{"n_layer": 9, "d_model": 384, "n_head": 3, "n_kv_head": 1, "head_dim": 128, "d_mlp": 1024, "vocab_size": 4096, "activation": "swiglu", "norm": "rmsnorm", "norm_place": "pre", "norm_eps": 1e-05, "positions": "rope", "rope_base": 100000.0, "rope_fraction": 1.0, "qk_norm": true, "attn_scale": 0.0884, "bias": "none", "tie_embeddings": false, "parallel_block": false, "init": "uniform", "init_std_qkv": 0.0195, "init_std_o": 0.0, "init_std_up": 0.0195, "init_std_down": 0.0, "optimizer": "adamw", "lr": 0.000739, "lr_mult_qkv": 0.7, "beta1": 0.95, "beta2": 0.95, "lr_head": 0.00494, "grad_clip": 1.0, "warmup_steps": 450, "schedule": "wsd", "decay_fraction": 0.627, "decay_shape": "linear", "final_lr_fraction": 0.0, "batch_tokens": [32768, 65536, 98304], "seq_len": 256, "doc_mask": true, "train_tokens": 833900000, "steps": 12763, "dataset": "wikipedia_en"}
MLP neurons of a small language model. Each row is named by its layer, matrix (gate and up: input weights; down: output weights) and neuron, and shows model dimensions 128-223. Each number is 128 + 32 x the weight over its row's rms, rounded and kept within 0 to 255. Numbers have three digits each. A neuron's up and down rows have the sign that makes its largest values positive.
A block is one neuron, or neurons of one layer that tend to fire together. After each block is what it responds to, as a language model described it from the Wikipedia text at the highest values.

L5.gate123:129105119177120137089129173170131168170141109106137148143115152130112178110134166136093172149225147156179099105029134088135125167148104127107130108078163155128102139162114124102187112122074102182112144155120170080113100163141107151143114130148137125139087167137115098176141095125150097130
L5.up123:146140140124076095128090135138145086187117103127185175083117156125131090158159104052143147139128148148103191125105067122147140118115128104098103075079100142137122109137164100134169171113130130168129152199145183122160145061126115162072139203136105109135117171143200189085126147038084088082
L5.down123:089154115147118197175182124146129078099166201190110021123117137141096163125110096080114171111213133139142097145067089081129087103135127070145122099118120117154129100102119120126109157107140100114128130147182126091123115182118090130132041115159158127212107093159214127157183169108072145110
L5.gate297:171210117078095174081113134155132090102095146124108142081153114143150144157132149135122140142114099138147090153115101166088193108161082140096153161097148101153123134109103116143102172149145052166182112124153097206137107131128114218113099079166079147155106145152088144112178127039192159137
L5.up297:125104134135109111172083178110184096105132138095156175116102141148110202108156128106102137129116079149105081077118145085094188127121071157092066131111129118134091126086181091086152133172129119108123153161138132151119090154206131111052120117083144097148127130137164125100063112086117149113
L5.down297:108146136189146129131127099124145129106134053163115119095150085093119172134159142122166129108135141167130056167086106115116111098129173133156120104177145157104179138151101209109095068063167127132131068138174094120104177139114125160221099158111142113157208117136171163165135175181160090135
L5.gate327:145127138116100153160091130121164152134098106079094202112192098085107163174130198178095155148092113139140136153085134185092147125153146130157186099087127080204181109136091117139196154094116166090167127234166061070122124127141146144117094133107104123095154143132179152091076104122171156102
L5.up327:095122121103054143163138146183123055104128104151145145096159102150120166106146110147157170117092126126092160148099084136160121124082086134085118097071126075147174103144072091132126174106117099150146109141145119151073151180127157167129120129145087124100100135101167137205133194111144147122
L5.down327:065123119158108154156135133123131069136113050143133133153110121163120165117070086205107183111116121105092152167095160111104100160152143122112111156085115158151110138121121097095149141103148089131118133136123111115151098153126095176110104108099113115120120094146180070206120136138123218066
L5.gate969:115145143125125073096110158124138142123122122103136135116131095135111162055160188104106214165091150132163102143099126186086097106175160084105185087081080043146120132175118128108189118118137159098153135093150103103045057134139128121080138119115115136150101158103128208117102136095116141124
L5.up969:153122090128139072149105133091157098117111111115158148149150166152146123129124107089126128089170176155071161110127134121157123146078133090128116162138101136112125146175159220102120209180130157176145136189130150163117124097165112174139184148214101080081106167078159116033080145068121115145
L5.down969:050143088105118138139119112146186052133131077075114151101129138127153175096101137126137147142121137088097150141086105090146111098098151165126158094080106164113120165182079149084097090099130156179117161122114100133127149156112161147101110134103123122128082116066143124092175124140172163148
Description: Finite main-verb endings

L5.gate231:159112116110118111108167125066078129176125144136113142161136150106109059140198145124155122169068141098094118165122081150118112147154145118134154086155061142149175095093148122208131139102090151139153168103105177047139133125116093153092128111154186116183163091132131154132101122113171081147
L5.up231:108115113129146141160139102132133185163131159098116136156066141113134105167186135125157067166098101126086133190153066107124100199107125195169149131122104191086133043107132107187136096123149130155146118117133117154137166171181094111074162122114144127133193139094155114146107159082150116147
L5.down231:124129128068164224151100106119161141129132184162094136062124069144105116125124123129135134090149131108141160146097118161121079084125124147148130138100133149178112124162119184155138167128079079160130143146165038116124176127133122115068113133088106129019101174169179092164122134150144156153
L5.gate456:125149112112088111141103124108120112148138153202122174105214164071161086143098154144113103141159126157177109138114127116119097099134095076123153070146156105189115149180101137155125161154107178139105107191096156115147070118122092155101164147128074174147127182149162107156081142136189098123
L5.up456:110141138132087168146119145158117132207141105124155161100163152116182121116159164115138062055099146148117090154172155075085141125112155063174134079131043163184140059126116130113088106128156125199088066148191150134123153076144134155131145172126145151121157056211164107123175057111131086094
L5.down456:106172137130058115148084167117132146126161106118142132130132108154135120176148135107190192091110091133151110106123139107087107175188101084154117100129169164189075074139155112136094112115165157125098142031123152144137122188114140088118172110102155178094171072128148160127100181072153100117
L5.gate504:069113139091154152101183139118068117169144121125170113128119179118135105139140146124130110131152133129103122107109123108156137121076127155163112129142136097157153069089119107128181141134127156129100158111104094151093082143118122121098199127146120102148143115093128153152192131162101125141
L5.up504:191181155169101104120122109087119086145103091108142107089116130156108152096111107122134122084089133093135110105097118148182118123091134109177081130108082151160114123187134163165133134171164168162084133121134161112055123202104115164118143119150155141168140078132138166150138180174128170123
L5.down504:123123122162156072136115122147082152106086112100127133078157172116068144141141145166100125102122179174125121112130115085157109092052127116127132080175082138145067128105199146105113101101154078116178128119116081140193141152112133087145161042133123137121110083145172070162121113174113171162
L5.gate954:105121124143133132168193116139099108143203085115120094100150136112125127076153138139081159167063120113116094152125191138137169154150090100108112132124117146179152095080164065092152102104087114129112063053179112129119097109148095172141116163124111126145093125098142135129078066129147104201
L5.up954:122190129133076108116128149162142130154094124130098111108163086118157153168136097092153176125109101137154114113123153081091188117162178073116122085160091126097160167131090129189100082119153222125148094103095160173073162122101120157084128095116061107150146182074107111081083144130099106056
L5.down954:106129190149058133126108111140102101107133117127121143130143103078129134129185126149105163179112082095115126151124162082123114133164071153105187124140139124163152108098103138083188110152188145138137064114178128102068163179079206149142159117148080141105137110124092104180106173166115170129
Description: Incomplete word fragments

L6.gate739:143131114128149106128073194160161168141164159124111118153131147105145131140188140125137161086121144135138152114150168107125152205130124138117145058174089156168149091096148106137135133161054195143140092124150116096190105128118113179122090124145137166077137112185130157155170117113138087119
L6.up739:164132092158071111121077118127104111115148178127102159127116112118117138167159097085107119125165170104110209138145172138101164218139093171142161117160148096184121170099140080130143148151117132082127160198104080133113207149158111138154138131099175121133133105153070150112118136146090107148
L6.down739:131155155109022161176117116142077131107105162119151197118083133175152132138137078112144126122187135148110103092136146154089173161154140111103186103161159055134196157134126118162103097151144102097126153139085178134169147145122132107060143150119092121142110153107123181106121154111146155147
L6.gate827:165148120178125123105048196091119077165094156078162142096157156128155082124088102111098111157094121171125120033159140171105092073147125163123140107140109162158120088115141127155105163159124226098131127067089155076085132082163057112150162075112131110113085123142131145157118133098136089154
L6.up827:083149171112082210042173079057119140119135132065077100188136171075087155164123154044109135114148186122175143105142142112182109124145111184153135093101110203151142125138125137080117159157118122061106187072137089140159140149102132126128120105112090138173100125107140143178111073176152134193
L6.down827:097110147088150190112170104155162126181130162136148118149144154132093097104110127144158151130106166117115123097180123081139188136135138156151124146181146075123149116141144185097128084161124152123124114162158147107085101146161132091118131171079094094158118135086123096149120136079133128182
L6.gate975:226164145141143118126158110117123097136143113129126106100148167146127100183132127156133099110086121146152145132129163173166151162116152080120143122168100108156147127181120137100061087085146115067124110109081128160143087108089102166116078067138139135215097088112085134096123142175053120172
L6.up975:179137116141123137165133161063108072124122150125166102087121151166079145124093116147090091114146084070136111092102138181120069181118123140069149120171150172153097153184099165106119121126129093141116150079094100173075122139192114143115127072064126125175116103124122146200103193150152114147
L6.down975:083083171149107124132078077157170124134144125096124164121114096133117222127150138130153128120125160078103121124108122077090123078187079127129151125123145134158181076053171138142138141131107138153149100125139134070125086114121070131094193132122127188066156183060164111097103121118151145150
L6.gate1023:098134202131119142120170167132129086130094123185071102132135149140115151178137128144073130079166121179077139050122125143094136165149056116201076105186136128150157118089142146084091165082076126114106190142126136070146154119094113135139087104184130133136081154129142105143135164119091115139
L6.up1023:085083082142113094100130075118091127140130148121116116114126142135143093093060136210146106105150146070055127099130121092137146165145116151068115111171135103122149158074164117085143140118149140092138177119136081148108126112122119120131100098141114134168118118120067085123156154167105115159
L6.down1023:145104138132083144138125112139149105125109116124067109038112184107134152127110183108073120122176122134088143230124103122120125144129121167098125107218167118074123160109129112216076148103141138052088117118099084161106140153107112160167172068182145129100143107136138147131122161105138093148
Description: Proper-name continuation tokens

L6.gate264:077107068101122141088111134162127129127174072092078178119145115155120150135157157063139091036101118088170096138114107175143121057106097119094103090113181072140120203136171146042156193144117167156135081131115125110135086099135105182104149135171093141078140136132120164143155156128167128168
L6.up264:102094194109141196081195119158178123096154100139144198150132159097136109173129196114175089154144091158135188172125114077136146085131108133193106184129148120093123147134183085144196133179059113127112085163139158099123110147122161166121151112146140091109148133086160085134071127134109124186
L6.down264:184156167103121113197115087114123137151083112097105183161191123072188122110087091135149095138148127171118081139097175146064057132102144081129106134156092111102145166148108141102161133107169143119111135110146149161112065106138128123134129145131111128122147129122145146113152147152114146170
L6.gate470:138116091157099141101116158113159054087104145128191118161172115147119149084142158132143180142096163146080181162148124166107127141117118150085111152095140110100116157162088113132124128083192132119123125154109122125099077164146142167134160166173139124174119095116160135140067086115128140168
L6.up470:114152100153118139124129083138111168127185147094115105080131130113124083149153077111149170111092104120094134118103119159083131153129163137080108096126155116098064123126134148121096121116158135197153133156116088120136101090135129183137112097120144091135118143140199136075126102155161150109
L6.down470:135160169102087153134122159128096146172079116134154103122146127108122112094138132078151142118143080092122134120115170157085109105118109137126107072128135108085104131112158094118113158089096167148113135120118125119088101116102145151136114124136128153181131151108113141122128096150133189122
L6.gate829:127138186161089123094130087115128111121123124116119119155114130133132098149130113148125130159062131173182137196138118186134134080149148126172135114129093133171162089151137163108123152180085134166141092155086120093166079177129166166178110132117157092106101149172160057111172139082134175131
L6.up829:125144135119141135131137094119151157130176151087122129148143153131170136047139094154131139086154101111161079127156135123119190158066120054112154106175134153140087097069175129139096137126151149124094158138085111104167155150148155170157132111192154157140086118169149055125185178094110165090
L6.down829:097168135111137155186146092132159120159127095076117168144080103120134132173123064102129078163116170141110114115167113105139147109138115153080137137110136123124115139146154170089111187098159074135118083117130072124132121158083087147121145155132131131166128152132153059124157141147099124130
L6.gate879:115132078096161172132119114113130091126083145156017097138153116121145123152122103086085125149137071118154192149094155173068114088143073103101232082165076145165140170102128158126097176112150134130128195111134156136127046143177123120146160124143123144201182117106185162038123098111105089105
L6.up879:113106078034114112148095209118076143069102083147119136102171179133158146121118144119114098135118120171089092165085113120036117215178143102144140157114137120129103148088135101111157150091140106144095157133137155051148099104161136142110136147149145054157172141145146063145101141097125148147
L6.down879:114165176123166159121130097119190060181144146178079097145160100126190121146164069130161080132110082144153107161157140114080101083129155101096177094167095100156139145142173150089091172080184152135128108137111103110133107154133161207127154096123127128096155151097144123148102157130140119120
Description: Opening quotes and word-starts

L2.gate729:100180135092089052103137177089120095096117140165157205113161124164083141164097150123120148117121137211168158145073085115133152100213128085112131050132154110127147143140141116135138164091170143173117139147122109109104116136092116123110071169138094093156081101169140130111116158159118110085
L2.up729:100204127139103101066132142165156113138146109115133144105093160122141077114180175138181138086089149158108134156117023099137151126168184125103096119063173119134101143142119043176118164103135095160150161102145093143161155143039152118117110111127101123113122113091179102157091166133136150126
L2.down729:121128156138125116130100136137168131147133076156107107087127097105125172135181170085126072118129143133009195116144098144152166134154152161162113158094122109155110159164164143174146172130093122101138111109136130171056136176123165145173139172144135128128127091122066169159106197178162182041
Description: Word-completing fragments

L2.gate709:127113098109043041158122118172163120149109166120129151188156157152109131118179114085152119158144189134172135095117218101119166129147079146109104129092092071157157142079179080124093119121122124106143163116138192087143134148141187124106134122106111161186123178133098108091183101122134111126
L2.up709:113124128161132183088086130081133141151064157133053099141161154111142161173115126113088103081158103120127171104168153151124147100116028094187146096128159119215147174130137124128107060121154148113106129102135165047163051139119115168111123119094124118125114151163086104132155124128121105098
L2.down709:104132113182098116127116136092123125156084117105164159147124116156097161156136149122076082197140146112182133126105145150166197138134105087201108107090118102177124181107139170153119067156112075105157185068114143069138169164140114101141140124114083138104167116136128121152141116168082110166
Description: Mid-word pieces, opening quotes

L6.gate402:139089050143076110100103107122071163148121099170134092134120170146122096155145144080112170112107098115182148092124157124154191097158109157212088139094167074140118161163131110161137134100180168139202133190075127119129084140136125159082102139159098130086132093131142106107096065086074156108
L6.up402:193117087072091117128114106093126127139181116151105201156125173104169134140084101145123093109124106178158154071202181123136079108157137166107165127149090154111082188169188149140093098168135083093114128093125167075109116137092126152134146136163126127156106100202115113146105107107149098204
L6.down402:108100148124147173099111146095156147160142112178102174184103173122119084075072144095128096153149072151109145160184107117102081131105177087200116113127103144090066171173108182145137131082082149124148135153179183121154141224096098106106139124187102118178150096140047152092116118147097044129
L6.gate562:096158123128173213103139128093123133153159123162080086147117133134135133095145171157133073104111113003096143156092134092122132064157147152207119142158089092155150123148132110185129094167094143068116090148126115063190132124082157129119107119082094139127172143194120139143115152146130124149
L6.up562:069173157134162140153130130109168145121127130135113137094151156079187113136130047155114091121122115106137157106183164084032146082132047140152099103160079094122157153161175036139154137133122106111179153148130140082162069135139121176128090128102080067162083116159176137143091081125128069076
L6.down562:106167154186061161144108102139088176116149113078117097103129118087144128177162102076082112137162140111148113062158131092220165078150119103090153060116065077134121103123081120165158124079100126170084136120133087131148113115089122116127135112159188098149109137106099178113078109133188108135
L6.gate636:104156142116127128071125136127110073110153131181168130048141168102134118147156116133077075145145128168086144123109095162131128114171106091107145127137144090130112148125083179133119104114178112068159166194164091122151029168064128134174114090159124158149157091151133108150124108187130107103
L6.up636:157103156111122122119096156080050166154175118145134130102128145154129090107035235126108141124123154128134125117153116147114131121126059165171127118141090133098152143157168112140101139113175221109112140207147145150116099119130139182144121147139124141086118151088172188160156052131134079146
L6.down636:161118179115098133129112088157109151142147147145138116119109146154113074064107162146133102087173165109091136095130114117166057118061097174185108137116149110139119080142142131143142128128137053119107166107138113085187139130115102161102134199114095113086099088087194126110055085138157135103
L6.gate1009:108103111119121131094141156158111092112129100175102081094100195067148120162136107058118063119143123099106094140081153098156111144106163110141102119122178102144121069121089141111140177156131130095103140100200113144070070135129150109179161085178150125097092125162112117125096137140126137104
L6.up1009:171138129129111151118087163133084103191137098118081157125076160177075140108183136112131155130144117161133102167057128134149140118173098207172119117137169104183165119113151244110130173169106165138193138172109082060100128156136150136184089111098076134116162174183185144091090153179128092160
L6.down1009:122102146083113129053090152130143130149166128149111111102121103123123119149090111166110140063066107189086130137129160142124131090123089125082102162176188105123125131112193152118117109101140116159092097081098146132136139118140183192139104100138173166129048100117149127137196090146039091090
Description: Mid-word "y" in scientific terms